Weights of a small transformer language model: vocabulary 2048, a variant of Adam for these matrices.
MLP neurons of a small language model. Each row is named by its layer, matrix (gate and up: input weights; down: output weights) and neuron, and shows model dimensions 0-159. Each number is 128 + 24 x the weight over its row's rms, rounded and kept within 0 to 255. Numbers have three digits each. A neuron's up and down rows have the sign that makes its largest values positive.
Before each neuron's rows, "fires before" lists the tokens most often just after its 100 highest values on Wikipedia text that the model never trained on. A number after a token or word is its count.

fires before: "2" 14, "1" 11, "3" 11, "8" 11, "9" 11, "5" 11
L3.gate45:092142117128135115186110110145084117149117112162156096124104143116131127167154107102133127121123117132116085057149166108150118137096147132119149117070096099120132157068113120124125145145149131114127095145104125133056126160140101137067121130128126119148091159122114148146136113177166105149115103105144110112158147109102146095112113151138125109106093133159143100120134112113126124139109123099125169166127124129157165119143145153156144151101144103136172161121091150138147142132098093
L3.up45:169110121136116118159126157096162070106176124125145147134101178136119097134168149120120093130156121131085097120120131114118095117140152145118111136147124094130125168116183158118153126119158117104112116099144150094189072119091135130178133132115127108149130103116146167112154130109097137137110154142108128095148104151150107130099150137138112152138107122157096087106116112100143138106105126130135113120103150137124131108126072136087103127101126141110125120072162143174149141178126169
L3.down45:156143129141129138125158155124152092127115119127135151108122137134150138120139128125121068123141155104134136139132162101135131170150162081132154150154162101175211130180153151112186138145145071122122129167180138107165143125137169143105149110115111129120082134141138141122130142087111143142114141118122119146142125125123121090076119192113129159140109133115114124128134132139133094118087140133135107119128143153101098120116092153145192090132147124151147124106145181145147101126129110

fires before: "\n" 71, "\n\n" 29
L9.gate75:164176122166092184097166092101096105143139139130107136095091119142136135113135089103157112143178095128130128142124165145138095155118098145135087164155080165096126135110136111150103117103136127171143123120134080114101158107116104115102096114149135128125137160145109171136133081095151148119137087099106119123134152111085136124111136130084140133137155117158112148155125101151082085129139142111147150097129140145145129142159131114122124101126122118133107133074133105117129138174101168
L9.up75:147116116138146140110144144077115100131113154139100135067142135083110129056118142133139066151127082108125098127127143142105142125123096119109127110142081130115120138136106138133073109086120119124121143138159104062114127082129106111066103109154162125152106181102140152092137087130134143145158125116116099121140142108097123120093142142101145112121083092136111142136100093133118128111097139130162168137081121149146162110127162162139156149112134133120142135119148137123107103112106129
L9.down75:112137147131109128115114128129110130127129126128110149115139136137119127145140141152130140108124118140128130131130142145141091160131125100144090144158093118114153134114165121133118126121153123111144122108141075111109128150130121148116135137131121099150131139101115139137127118129151112106162067115123117109110134131095104132136115136111154133162143139148157255147121123137132091159141118096143154107123131128093124113137138101105139119133116109137091128122127106109124126179120129

fires before: "1" 30, "s" 8, "The" 8, "In" 5, " century" 4, "2" 4
L9.gate161:117123145086096079153130087165117116107158122117124109140169121162134153121085113112144103111104152137105116132142111128110127063114091120111142121108130116175112096153148128096182141125173114104105101126137120108126153151112122125155096063157098128116120134153123111081128137133138115141114143122142135150168118124113105123166107115136141096104117176097139147131123097118072139155135147164143133151109118111128151142188170136107129137123115104066161110098172125154133117127144159
L9.up161:144123109154134096172107167123175121115153125103109122109105152105109148155169130159147128110135116195141124093144137122145118115090151108132145132104091163132059159123117173121167124159128113121112084189126114146107135117117111135137129157153156160121120140163147144128157094148131098098165095147103175144132135157138125094126133146078121127149144118121142129145156139133124136168125107134139114153107139168096120167118127161126099097182158135146164117157130114116161147169121118
L9.down161:126148168119126124155142174152126126127154119154115115125150154137115098106131113148176154172133158136130082098168129133138119099152132111082167154177148129121160135106095131124087150171111128115190122156098105138116145151137100106145075102135115158147094121132140142124112068173116111121142136105196140119102115111154113095111065114101141134117161148130163120171127135114130149126107112123171115144162139145099132120128159105138120151126122102141120140153156103139112138154108163

fires before: "==" 47, "The" 11, "===" 5, "S" 5, "A" 4
L9.gate347:177140137083139102142173147086099097102124136122107171093114068117112160133137136174097122149134131140112094142139135127144092152107103139151132092126090133136084141099140098163117171150117115109123131165112132119104141153153105118137080106125122118156099126094136133094138114103155141123113133109106124135141131090161098097090105161142155140125120148140105124146143103109130104085105139119165121118118116130114178129138149183143164070096134101105096179153154119141117104137109129
L9.up347:138101127206146125129129100158119100104113175129128126137141106154143110113142082124126093119149111106088122172129133145110110172138163115130134097176135098114127170128121131079157113101109119138128180109135112124146109155111166101114114154127119086152143100143114132137145115127137135141113115142115116140082132135098080091164100126140105160133118144121171101119153133120146158161083147097176154137157115169164112110118152145095129118107105120122116133119085163177128103116121171
L9.down347:110135136133091124131095170124152112138137110150152135134117069094106122173143105113109110107116135132117149100151157138101144157171111094124120140180107134126118076135084127145121118139146093098131085155122101124096121115114171084128115132074159119114148117130123103112163117103138149138147099104111150131137132131143137174138112156097143108129128107140121187114138148156144090109105148112104149143111169126152157091177137171137134104080136163084096139108168147116125085146109126

fires before: "=" 43, "P" 9, "G" 4, "T" 4, "S" 4, "==" 4
L5.gate390:147082120110097148138173128083142121093129110140135181106116107100149140129068149165170106145127123099133126153090153105111130112131118147153131150125129128167119152135121120157123081113130103158162098119142070132105146095124141098139126132158105088104147128163114159146113142112149104100138133131099108125167105100094118095092130188146144169103095104128088077131161098130134147144164102118106089093135153126120143117138107155152146148138148142120135146107107096171138132124126135
L5.up390:167102160131153163161105098176130111112112190119095131128120104128132172120144099113130148163124086142107131095155102193147142158127107158101143084112106115149160146152131118145164155127101143151106155110095124158129154140144141162174172102129146103095067123081127116143135111099137132127138141087147093112100116153121089141100088140156092116142126100167133122149151122122138159126098142117141132159089141137116127088138112099089094136127150105135118127133132112139113109134129119
L5.down390:129131145141116145162133130127159167166123135136138111150162122105124137153122135135107135159117144119119065133107158120086139130150118153143112124118120133149163136113107102168134134122138124142158180175133099127107125159102164122163165142131138167197138126112129138108110110113138172096126117130119120133113162112105118100126127122146080111103120095097167222178104144128107109107134104137172097093131125110111113142111149172182118140094113123131148117137132166125143092167136129

fires before: "ian" 19, "an" 16, "2" 9, "0" 6, "w" 5, "l" 5
L4.gate379:093115125081120101102150181135107093120109103096143122137111125127158143142102155148135083111111079165117114136177129099156120162089161118167113126134086126153161155117089143142116134157173186100156129126127108120130148126121065136101091147122194134154138100145113143116172153107150116116123136149127090114094108091139101096145154105085138124123122117116146154127162116149116121129122125148123121120124115125113106159135127117116149094122115121088115078106159122167145115120123163
L4.up379:148140162098152149181104138162141123102134160127152130163161148140188105093132111129130130135104128093152164116177118109151133144149137143112136129141105135173121119076117102125119128100152170110123139160178141108119133162121155103120119132124111130168150115119129148108094161083138136115158075076153116138125110076135115090155136135119136140153109151098119135117157161134170105152147098141088133179138118159154157107152150134129088132127147105109123124065125144110106123131116104
L4.down379:148128108159128082132144169165141141134109108148137155128144116130105131142154159159131101146196114154147139103175177092154078146127138133118130089117120146185144139140123151123137128137148153115121128132110139113109129085131100142144110062115171093135130119187123135131174166110138147123116181161117134128108127162159134155138129117107136132121121139116135114153153120136134099139119102105087113110096115141128132129142113164110167102141088107058097119101139147130085096094135124

fires before: "\n" 65, "\n\n" 26
L3.gate181:165125146156130143145141157145145105105120134085135103101129069165143142123146073114142152116118169133123144112160121098097127087136146124138128133108129143155110137092135177106154103130152102138111122152110144132122086136095137112140145104159156170101134132095139124128116104125136113102126163127116140129121129148111150148183130152122109178095117096125120076162102171102133138108139152133124138104138113165148151139093124112163123149093105141093166090155074119139130113154055160
L3.up181:092158179148117155159139143155113141132089139117115127102124116158115110109127095130091108131140110152150199147162131127121121091136110108083159136149101134140131052120165104129143157127112110133169141105106099109116147112186130115113145121110118111101090122099125142105121140145091159113136130120104131153133146147119135124145130150162131135148094115113096097111112104118168125154161123145129146100185122083148127145123118143143141161192123118118109084108152133191118152162140115
L3.down181:101119104118171152142121116164132125082130137078107108133126129128112169167077104114142100145174120132126121133154094144139123101146114139088170134117122120115129155105141107153108109090127093111131150171146121121127137071124132135101146090106105110159127092110081140142126126071136102123145121129136127158106130152106108122154121132132164169117068128132134138137114085092152118082117151178123130142090119124112117106107108129099151129113129147106086102148131150162106143206144132

fires before: "6" 13, "4" 8, "2" 8, "1" 7, "ric" 7, "8" 7
L4.gate153:139084124158139133171151055088094113133153096110146145131092136129084155113126129133146098129139145107105133090133108143152162116119133156123137137070129120101102100096130119116116126104108131123131080116129103100136123104133153112131154121122148071172116119044113127096158119138140091094100114077106152161150160153149114094144122135116138142135118105117094104114161086113118161116143136156142120139109120100108139132132140122160108111112149111112132104093074139138118162155130095
L4.up153:114142136157147135137110118162135114134126117093141159117147150136114142136139170157105126132156136152154164163090151147144124160137148172114165138100148128127149131107134098111120098133117137085139081139147124098134147122133175149141096137108150095133100129098164103116126158115082171164148109150164117114143171104111177131142157157087137098148136105141079111162097127089134126133089157138117138149082149174126130182110106118125110072107122130137135110091087150141134130142087146
L4.down153:140111114092112137110142156112119129105130084129122140119160125139152144171114168190141152122122151097154103159100115147101138136093137143135094107139133137108118123138113134131117150181142143124145102160154153142163119129116142148105145155106118151083107083124108151174122132138120125127122103128132065172167137169100123130134139138136182111160116152135132123178091156100129116088130160129106089176103130069158169109140110104130137082097120160138130137135107135146158104120091144

fires before: "." 22, "iam" 7, "ep" 6, "mp" 5, "in" 5, "oy" 5
L4.gate238:120122081074128138127113114139127108114076113138115099148158110129111142064119129113164105104118119118096123126116128100132144122130122163133145134092081135084144167111130151104137129106131171116134151166139126139114159125172158117085092094133131161137102130111136078130098147148160121138135141068116102102102173119162128146133112114170130174107077087098128135126126123138110099150105096121108081145135160139153125129167178127162123097113099139144151136116121113106147095103143139
L4.up238:126186094129142129096113125124145127119070105102193106141135142127158172135145115172127150141165132126160118118116154120104162097126106164121157171118082122148155149127131121151119167144159134103106145138104110164116094149140154172137099111108159113128169086145133105164143114141112114090130145165117102117145095125123124131093098102139139151121152096124141125128154140162139101127126118119168121126118126124120070132125156147101155118091116111148119122140162154130171181111075153
L4.down238:105152113137093187159128116133118130109111171163162127142106161103134112157164146121148151123127159131107099121145128099178101149102091121165192143120158141121132137144105119121140136130130102082142146174100102128183097118128155145182139123110136109089136100110082174139114100133129147127117147137127130106119123111083115114136146104108081153167139141104109106079113154151136143115089147104132124070140130152098131122141122127096142122125145112139141118170151150105170088129126125

fires before: "\n" 75, "\n\n" 25
L5.gate344:133139139071140142131142148096117151140164185116130083100098130134101121129110132123089104169129154131099184115151150097145136152100147121152092113131112113104089141130088094121126090139137124104139128159135113108092149154153122105084140113111106147101134092126154137162129088165152129105119160077167146143141120108099102123121146100161140116100121110139128094112078128094150155121112117153125155153130122142127125121095167094123143102075130161092083131121136106145104125144158088
L5.up344:072129114110161138095150116086093106085140165131163123090135129150165115165157113146140130091130135083094085100147121147121147168124116118141093164170121105114130074144143125125127134156151122149114139103152134113116104105133108156106154111101113172144099133114122128158158151155121149140131076146143149115130088145108145139106111106080122122154149112105086115100176094121110123135129091123111094150126124098153090092137118139137130155153100148115155128145132113151111094093126181
L5.down344:112151143133180124113151115127129113135132165154124128117116145150139103147122093167115103174118127165144141102148129139144171161140134125131118135140124116094131145143113080121096106144157119115114142110137144137175103158164113119094115110172082098144132138142141120173142100138137087117115089128134110183171160109127162132114166131147142126114121077144086134113135127129154091091133124137134163149119107103161071068108122105118143125088136142170080180146126141153096117160116137

fires before: "\n" 40, "\n\n" 15, "==" 6, "-" 5, "os" 4, "===" 4
L9.gate92:114162131136079156135116145102158091085109141124074132117131084129136160103129119134134106140120102151136163176120163114114165124148117164134118171139124076162130136094079074163142104143153100144093151101175104110124123137135132153128092144121125116144119126091163111130102090192112151105132158114110151124132162121105110138117119157154139135128101135146129119123163109107103139107141124122103145172166133118116078093141154127174149150130146117095137111088128142142127127144124085
L9.up92:160111167145120166151148142134139132088116127119109149123107107117141109129110138150111124089086117162133151113152161147131138136100141152137123123135076097139107160139102116137120141135171126140113122113129091129131120062206076123114103157132116067173112130113107163078097119153125133132098137129116164088131157160119101107119145103122136100127130141144118105126145149137088101168112129150139119154162105169127105101132123170167137117126090152123123119142165094164163122153101151
L9.down92:103138173089140161135162137127119130134119118096098126095120091113099132151153169136136140106074109142155110124118133153129108126115121127132147111123101121120147150127140118124071151087142127163082137130147091137121122091151100120118090121145122101177144138105127104096155164121136122131132079099150125143084136155111129129144141115139110134160137121140110192104155117093130138120157110103126126162122107156138081118150155124122142090148131055105178111078137144116130093166076151

fires before: "2" 50, "1" 30
L7.gate353:103099125113104146137114108164111121120119094103127111149108171146123134077120116101114096158102114122116110088133123134128083087098127123152146111128117134143078149130125159148117140144115088161092071149165136131139128146162072136137128119154166125175098116132179110156121156107165133139150159117143104153175153148112156118140152085121171150121163120141099113125102116103104161128102101149111111153109202107152138120117147126163122133130134098142094152146144135116083121117145138
L7.up353:132144122128113150130123170129081148116140104082118106108150113136105102094152117121144131103143111112141113086133137131108190150148124179104090136132087152145137160141140115124180130128129113105104138189084120129072114163152167153157144175149140140114124122129112111102109190133100101101127146093138131111154154113113130112156152101126149141132140106148140094100116101146163139126148124098133125136137131142084147183134180151120109115112117094149136082118137127155131124157137180
L7.down353:170136117085161111116134151133105161101134164075140160165142152131111097124119119143124095165111129171136140129146133134120148127098131133149103126091114162117133144174135096125184102153127145136084118098128102110143112119117164132103105125137136112140145137096122131101115112105136090150119083136130115108125147123118177141182111153138162118161154089119122118138118161152117128140086117106150141103078136109139143126114157130114119122144168112125115043121122163175188101150131149

fires before: "==" 40, "The" 10, "A" 5
L7.gate291:140113157162137096144141134113127134104156158086058133138145108149106148089136108154160142101142161109157147068137129122142135157111110142177130114124108142126160176132158106148180152136120139118088185153157150146097097135154134106087118154143096140128110153131128145165106128136145126121167165133100164131110107151150089094158122112078117106100145105134152092135105125116084124116165147140118170114126123141130127134150148143085126113136093114109104128124146111143181111122118139
L7.up291:168110114146124135115127163161110129115102150114134166150099123171128149132098103144128106137150122147143121151132110080126159100112088104099099075102139157178094149159107124102076093138142083121092142126095135126133132104157114148124085106102159118147133132169093121117100146115120145114139081140156105089150132156136161120100081126125125151123164170139079123152138123077110092142099116133138108130112138137126109122148117116123113103145096135107104146172166137177147141141152093
L7.down291:154163151133131148138164139129148115098126166132133069125135096116139127104116139161140139096098140063090126134175126125141153151114104105122157086122132125130146099114126094123148110131111133090131144128136119137116156080135126105103059107145083114120129111127131160166150097095171141128161113130166121148173097150149093124117107159088122146128144128122128159147127133103141134139081122157080145130114118153139126127156116127123153068115173105135136122134152163126137093180083145

fires before: "|" 31, "The" 17, "-" 13, "===" 9, "A" 7
L4.gate297:148079090132114097138154095122141135102091136128161156145159124105147150118103155097109137129146144122096115076116062139133138108144139151145132113086140062146123155099165120132129140096153155152139103112134114134088096138148133115164070113128127090089148141153089131105095122127154159114131172117144139095121106155098093113134089167152121145159112069111116102122120122103171161097127122098146137102129122135131130107095140150147112113120104151142105132145113154160115123123101160
L4.up297:141111174116126119152132148114151140123108126141119103131137128122178147120101153144144079126119165125136130153182173125079132109118099131130129145129118162141110133127214160077141107144144113109101132124169142154123097134109140148132139113137098120149099101129090093101139130113131145116152121181145157120122098137141117155110190128138115129136165142126100112191100128141079134117115096120109170178123167104135079123145095149167132109096142137127142109102154133119119167120128131
L4.down297:136125156129134114153138101124128142148080141130123114075131116108124108098077146158142122102103176140125059099147144119082130120115078110118098086132119104146173161131156120144108104103145093139124122144130166160145143112096096094146111118156105124134129141129130107112106107088085135120071154128116132143143100143170155124121154149119099159141130108162180115145111117086149140078127143129098159113130125131151144103151118129122139066103135144143130103103135159111158142107086146

fires before: "0" 24, "1" 13, "8" 10, "2" 9, "7" 8
L4.gate131:112126152146095136176181140131156104118110105133116114125089113149150132117127099111154092107130064155144087109164148158159138124134154104109101133119156078149126141147100131099156152156136094135128102077122118106172105163119136182107142133114115112155108126127116116128124152140089159132120171137112096136116153108143143140138101120112169144132108148131097082132100130167110074087089088138117123112142123125156090116148167121181106158120144102125137128132134142117133087093130117
L4.up131:112112114143137162121133136128146104093163107113149126170132081084123125135085130114118124127167114125092073102136164104091159162108155154139125107135140095112142116112132149087151145128104125141114101146164166131131153121158106146129125111118123129166122111158088089116144098174122161117167101110101143092102146119122127103132105127096119125159095109121141146158114131106144115118120156061097149188155110128144104120122076117114114114182119095153160119138167128141137095139108164
L4.down131:099087147133085111089141124120118121131084087139155158110177128087118114128124140143149106134162129096111139135132152127143090142152092137083122118107111082150145148099156137114155161109141123109071171143154146133098170136108071171080139116130158120101114148155123086115152170153103150133068114155106158140108178114080152153113119120148103144131118111093095111106107132146139158100119135150140131144151162113131105133123110149130126117176123106130148123129092126141132120132132133

fires before: "==" 26, "The" 17, "A" 10, "===" 10, "In" 4, "F" 4
L5.gate123:133115158142146097162108097143155103100110123141141124118152136117131182117111094144153134124083141090133118109161122099173123153134152104121158075176121127128121155130135089076104122160149147103117117136137116162112147121110140107089082095165145132158155115137093110104108123146135125132161161106156130096158128116095147114108074093122133121117139139131118119162140140099127150075110102142118164163106111153122133093150118162134196097111164113104112131113141113184128134119107113
L5.up123:159099164083105076157123117131140088123120147113110145099171117126122172091183112151132133117158112121119100146136169099121113137136106112132113099138130115126121145131130098097167170127156134110142136135109106100078135145157116096135125114190111157139157140160129150119101143092135128130151115095121143103184094097100125093085120097121163178094150137139130115139111098100087114134111082151129126135140093121141092152112128141113122143084117160115110155069135129137147126131117125
L5.down123:155103153145112123158126162163099123139124122121107119127130083159130138102076126156134138095127140097109068138155131141127135109149141096143139102151124127167127159126166087126099105111124117124162132139093121102111128124156112117128052118152085121160138157133145139118119131085127122126154099127137146157154117138132149091068116147089137148109144148144126179135137112139108134137125115143091134189118082097113130151180120116117134077144110119104082125113150132149144114175079142

fires before: "-" 46, "er" 8, "al" 6
L7.gate337:113148084156098142130145161163119123082136136102161112123108092135135095149127154147174177155131105168081129137177122136154132138124118116099144108137115094135169145142084153133098101136098075141094126146107138132122121148159156148105077108112106118126142080116122121142160104121143143110107120113096074142135168124102115131078134120166148136132126080151136096130145142113132151157116138111138137136091162088123108139102153105141092117127136076104152096108093117109116132151127101
L7.up337:133127089128103103083115155167119097102135154127111157116128100093127147132119149088126142113131117101144161154150133135158159193115144130149158120101144180163112165145092182163121133084140103088079097161086128099114148098129129105149151126110132166127106109125126120128171108165109131104141109126094126162144100121150113099131149086126152140138125127118119168092146121087136142129136170106160148126124102140103138135144104117111145154109137091116131145143165121107098106112166082
L7.down337:105176146100109124131123159116093117130156105173102188167119105154136127137153103099127151120108136159079137128149086110117138179120091104169099112130155132153118158124158149101136100110158155163152128114164115126134133117110140113131165194156087091159167150141097126116104092119140172140115107154116135139117151119164175148122093130139108121157126143120163150131119118115149140097113118120134128116139128140081139156117101161144133115126121102117103167128112110135080114081098125

fires before: "\n" 29, "ose" 10, "\n\n" 9, "at" 7, " was" 5, " had" 4
L5.gate180:128140118153120145130167124125108141144169157064109101100125101159104151139141095100132092090155100091078142097124094089111137119153135104171119107103145119153126100150107104156118099147128118152149155161173095116072117111113116128127137121131126098183160116109088158147141094132099122119120141124130107109195119112129113132095135112112167132100124111146110134186145138133144151099140101164107163112102100103163092146117160127148150125143124154143134131113131139123158095114099138
L5.up180:120122109114112127078119172110136112133155124093129129093095098156079150166115100162171115097152124165131128148151142149115135165113149133097118150167133117109117113141146158182150132110147146147107123141103148139137107146152131142072121161148082139104109136126116095128136130182112199143122130148083114170112116144129145120158111142128114109141105121156092163123121164103134162144124106123128159157124137075152131125148154122100119101173143121127165139121154079151126116128088161
L5.down180:116116112071107114085131151131132084115122152133150112131132129124158066166120148207145101165119115136095126144112103175188130119172135147122154152164134151130149118133144147133149094097125123141088105130137104134137109092162139150098096142150104158136138125100183112126118162127105101141136115141117092134102116145155146089136095163140141120179140090139116181116099114159135146114121116109125121130099153161107137078133118154159131127130129152126110129101128091138101154135115146

fires before: "==" 30, "===" 24
L4.gate233:146144142161165110163113125153151128146144090116153151143163140126129159090056109104143084113155085076160100135159163095134134135120144146135147099167133163115144127102116123127108135146151126106132145142167140087114112156145156132129164120140151131129151169128087124119099129121141132114153140159141167121168137136096096100127102130127127118132151098118148082171100110138149130111195143161127151154115092120145107119091148113122136148140094152124126143102126179121137080158143159
L4.up233:142122124156186196120116155133157083141163126113148104111135114168160126094088070130131134128121078126138125111126170125122142120145113154146102129153084159115154157113151132085114129183141140164126140140152141111123128126137187109139149129159110164125130120160112117109130173133143115130182125120150125144169134117114098106101150155122093156116138119166128106125123145109127165103149067167109131134142096095155114124162108122132129118136135127118101091154163101135158170132123137
L4.down233:154134158158125142106093134161130115108179087123139110097146160188122117117112090104099159144110123108119091118176142145132166114158134064146137120145098145152177152116157112129098137140157128126121141089131098118099134130190143104122095116138103163121138160112087133109110109130144124141149145131151129072131158104100093099095101138092126131084122119130123102161119139128127133118120112131108150118150091126098074102146139107134150106148093103102109119160139134127113121160083149

fires before: "\n" 68, "\n\n" 32
L5.gate429:112104156125136160123133155143088103141116136119161141129170139180106127116117141125106154130140118101135119146105126172101141167123142124150125100143141098127147159157139110147126055114145106084114133102165122111093170134164121149109147121083151111156119095100111130157121127144127107154132141143098123125144136125097134099146103149141151177160110085096125115191107127132151118116165107120177108135080140068148125153167130107156136128106138083111109136125092108154159111124150167
L5.up429:112170091093162136111182127112104118144127141103087134144099107119116092157130134104127115127136147166117150106150147158073144124152132095148152189109154084149131177122156134127120131115138164147139104109106151131138144136110133138127112109158107130095108119116125124170140136106152115123086132164126147193152077127087116110167145106145124126082100106112105142122131105150141148137115117130090134147112127143164123182130148091122107125115110154141145119145105197132108085126132168
L5.down429:133132113074156149100129161136128133157136158124133136134110122130153102138087124111122173116153116118150119086137133157096134144096143126106157146128127132128096136120170139114153161141086126151105176108117122131160119121168136138073144118135090157071115131105114110162142125149138084127095113132109114129118156131125144106130176111100159095143116131157120118091168169088156092121074106111119128106091121159134162098138138126184113124117123182113111136126127171092119152115100178

fires before: " is" 17, " was" 14, "\n\n" 11, "et" 7, "ets" 5, "ham" 5
L7.gate93:140171130091088143115173141141070076093123153152141140097111124105137149088121153135099117163134118118120132151103107121145130138086123088131125101102129115146160113165154103185158152117167112135130161095123117127118113135130105087163165106119105150123127112176145148156132091114122141164154162131173104117157117119136096143148153086095154142154149133102113133171146119105119156107136173161155142102146165120110141102125136125096127120143104150133138120173121154123153119129136078
L7.up93:170070136091141137125113168129092095169128185095163114117123085095143114109118137164178124096104119123133150118147127139099170155157153121085117110149117106172126128099171085143119149167172112154139142106141124141128118146120167143133156089113111123136115119143117112113127125087124139093074116144153126103121105079134134132096134132104144134081150112131126167125137136163128138092123109117112148119147121123144151081150143123145098090115115088134138140080147163119123153111160135
L7.down93:115084088148150148093104114132175137137140135089127108146167119167146130165122125157123149126132116110098116104117121094132109119121069168118108152121128173128118131127170166111153087125137155150147131160157154094157135173134122138104125115172129130114144145103113123110131123150143116118116089114170141136141121112148136122101158150137109162164158113142114090154086123140092215125114109166156160134094089140145129132118119146131142119094163157101134149121132148185110119123156105

fires before: "0" 29, "1" 26, "3" 14, "4" 8, "2" 7, "6" 6
L5.gate279:118138102120143139122103090176121127116121132112168138162142118152124156110137179132122152124107110155121127127105152086113157132104153149107150113125127124139134097121080114140130106172130152093108113070143156183136117158111134156098133168129146098142140105112138162141097138115174147139141143141119158131117094155121201077087112130111129135184141143120116085130156134158163178154121116101099157122129107141106115099109147164120088135163117154128148085155138118110140128113152104
L5.up279:086105173151103141168151133112095135150128134143102107095118112115128147131112112164136154121158172109101135166156125103117107116135186141089093092126130067081096098124151121106129122147128134141130105116131143135139129166150171117130114106117167162117143135147145107151102150085128119152117104137129116060152160139069132093118105168114115097163117139149147116133158127120122139115151111153117133122147133124178107144102121120116130125141114140087118098062116136137085168126101134
L5.down279:081092121135121126133111159135149107114119136121106172099131120080133140121074067156114113111167150109099138173127148138129177168109106113148177093128142140138115118128101149108133134113135133097091123150133156098149157107172158158132109115077132108134130125117158195164086110150130155145150137158134136140120140106137139126072133126109161167111107125117142083090107153170154140157128125124119145156128138149154116124135129127147128095083145097102131150144111136117153164128153098

fires before: "-" 20, " U" 13, "k" 6, "s" 6, "S" 5
L7.gate365:140085129134114118143124173150076110139077176075099133116126148129106117145130145088147125097147095142123170140135101109157144138139137127123123064099172107140145116106070159151129120113128159120117121131146153162122099113139107100084087101119134146135102104086114059114124151118094160134130138127129127111160114122140133143143113110156127112121110106144115150096089115136169078145132108148133120160151133126154142177147168126163080133116135103159158148119119133142137122087128109
L7.up365:109093165142094129127146156106153093135147130115119155108119177193099114153141090112145188123121131138140153132161124162086064170086140132118106151106119119142125104127100145090126098123114151154119162120106121180159105175138105141116132121079097095122138104100117111134105165097101129102123120144142138131112122181141157130154127113127105142137108091156153116140090098128129138121135098172114105095107137118087126137119119141150144120157118163158154113112124139159124126153095154
L7.down365:077142112099098136149158163108113146093137132119143142159149151200163107106105065114147159136122187111113124143154136153117135116140128138137145133148102133124149164098146148079126112187101101171155118119103102173143169144137103111127123100094138102170118126108112136106109143131125131130164109130164120117122152141115140157144154138155131131124147126108137162164167089154132172145120130132119157106123103137094116137142125112106140128107131109123183187104106149165109133157139127

fires before: "2" 45, "1" 39, "." 8
L7.gate81:091124137104141072145139129160117121116175130130122128142110148136081135151117126155122121106112087089099155104131132113139176139104162133124149134150138105126144144178134154114121121124103095120079164162107130132137085071137112139149153091152135123171154126162141111100122101097109127152104155125144120125162149142106167152157117090175157134126116145114141118155186109148134146170108126168157105144137143153108140141134124118129098060140128164117142124100141157154118119136176165
L7.up81:124129107141129108128082152152125115120157146069123114152153118123132175120123116170132092123142142071131134082143125103105109134085135124144142103109126090095132182124072148109155116138137133113103095128175141172099156112097137128096136119156154095141088174119127094127143142141137128105112112138138135122142123113177167144120106067139126153160099132127110122130166138147131158140126098173097120128164102127084087119122171135103115118084127111154162145132114123113151148167139128
L7.down81:110145109151110162124148115130146136121113132111143087163058187154113129146114130136142153129107106133126113126144122080132122146159098130107136132164119123116155122151162130111141141130130151080114130159125104108149115073119096168134139120153122139151084097105182129096121147125174145141138130111142110122144143127126131122162126110106138115162162118156128070124133051111119165139080109138146097150107139112161153094135117102147102136145129105100132128091114186138114068132149130

fires before: "ial" 21, "er" 10, "ess" 8, "qu" 5, "adem" 5, "ers" 4
L7.gate99:107117077102117160161133124135134111114153193106099121143097070092139165125085132146172103154118146116132151088167149135150145157057112130078158114108086125148118163131125119140146124137141098101099151117142101132132125125126111121142104117096135134100136119127100103123133121107172153125165110133100098159131137144107119104121154134097133125102130082165146122147134138079138127126123166135114110132108157116174116100093198146099132099105152118142135104130150106107134146116108150
L7.up99:140157142134164146161110082163117135112133121135117124107139123138134124140120108131148114107087099121125122123130143164133088172148117134175096113109133159152124120138115126124177133094108135115102129135138136138110141130108136196101093129160148096097122124112090094188125136133097116137122132127093164125115125113174171140139141115095104128095079102167130139162156137145153123091143157150138156138138068112178176064100127123137129158148125101133135139140135127132123137148076176
L7.down99:089111145097128139093133128130114128170085108129112142082135127130124121159161159159157169171126141151089156149117114142093101201150137133148077098115137119153116165184094125111099135122124118075143114123121141114156103121159124130119132107109147192124104121106108125163161146148138112138102141148087092130122130152150125151106137134157167136121156138108082147134093129128176107111118131125104114129145095147119147091088125109140149143144101093162153113128155159141115109153158140

fires before: "-" 96
L7.gate165:141130152113130136117131139145120122089137123141108140125092114097119108109133159130156097136113119147144125148149156096172125138106139143112097153137075082144168161125102122122125096078153166135082138126121166130104110113172174135094108108151115143121142174131087089136158153166092138135094133144115103104149165160137092111145139097107089115095132120133151118098113159138097169145144147157109174134167183149138096134125159132110115112101159094103101121156132110155101112116114105
L7.up165:137136106143119113103148129181076132122191170151066164101121056092143125120154113131162172116163110121141133143125161141147103182142097111109157135151111153126121125145125170093141118099159122151160126114122150140109170096157117141146142118135106089160132125188126101097144110104138127122081152118134144163159102109133133145122129109102165111138123124166156151140107113131136136089157142125129150140131125101166154123132123152132147110126094141146133153110093157119114097123145144
L7.down165:127104141118121106123105134106157120141123162135121176093127085122137118151111116179133097111099118139130138128105091126115121162126165125130145093140119116110105133071114135146129081104159115167166107158143107144133118092127136111144128144145146097168166162160128142092140158168156086150098174129112106153131105115098110119138111108143140137149152127121095176095155092116124110132143089148143083100120175115085114119149151145101131122172106143121125157149122132179112182114129088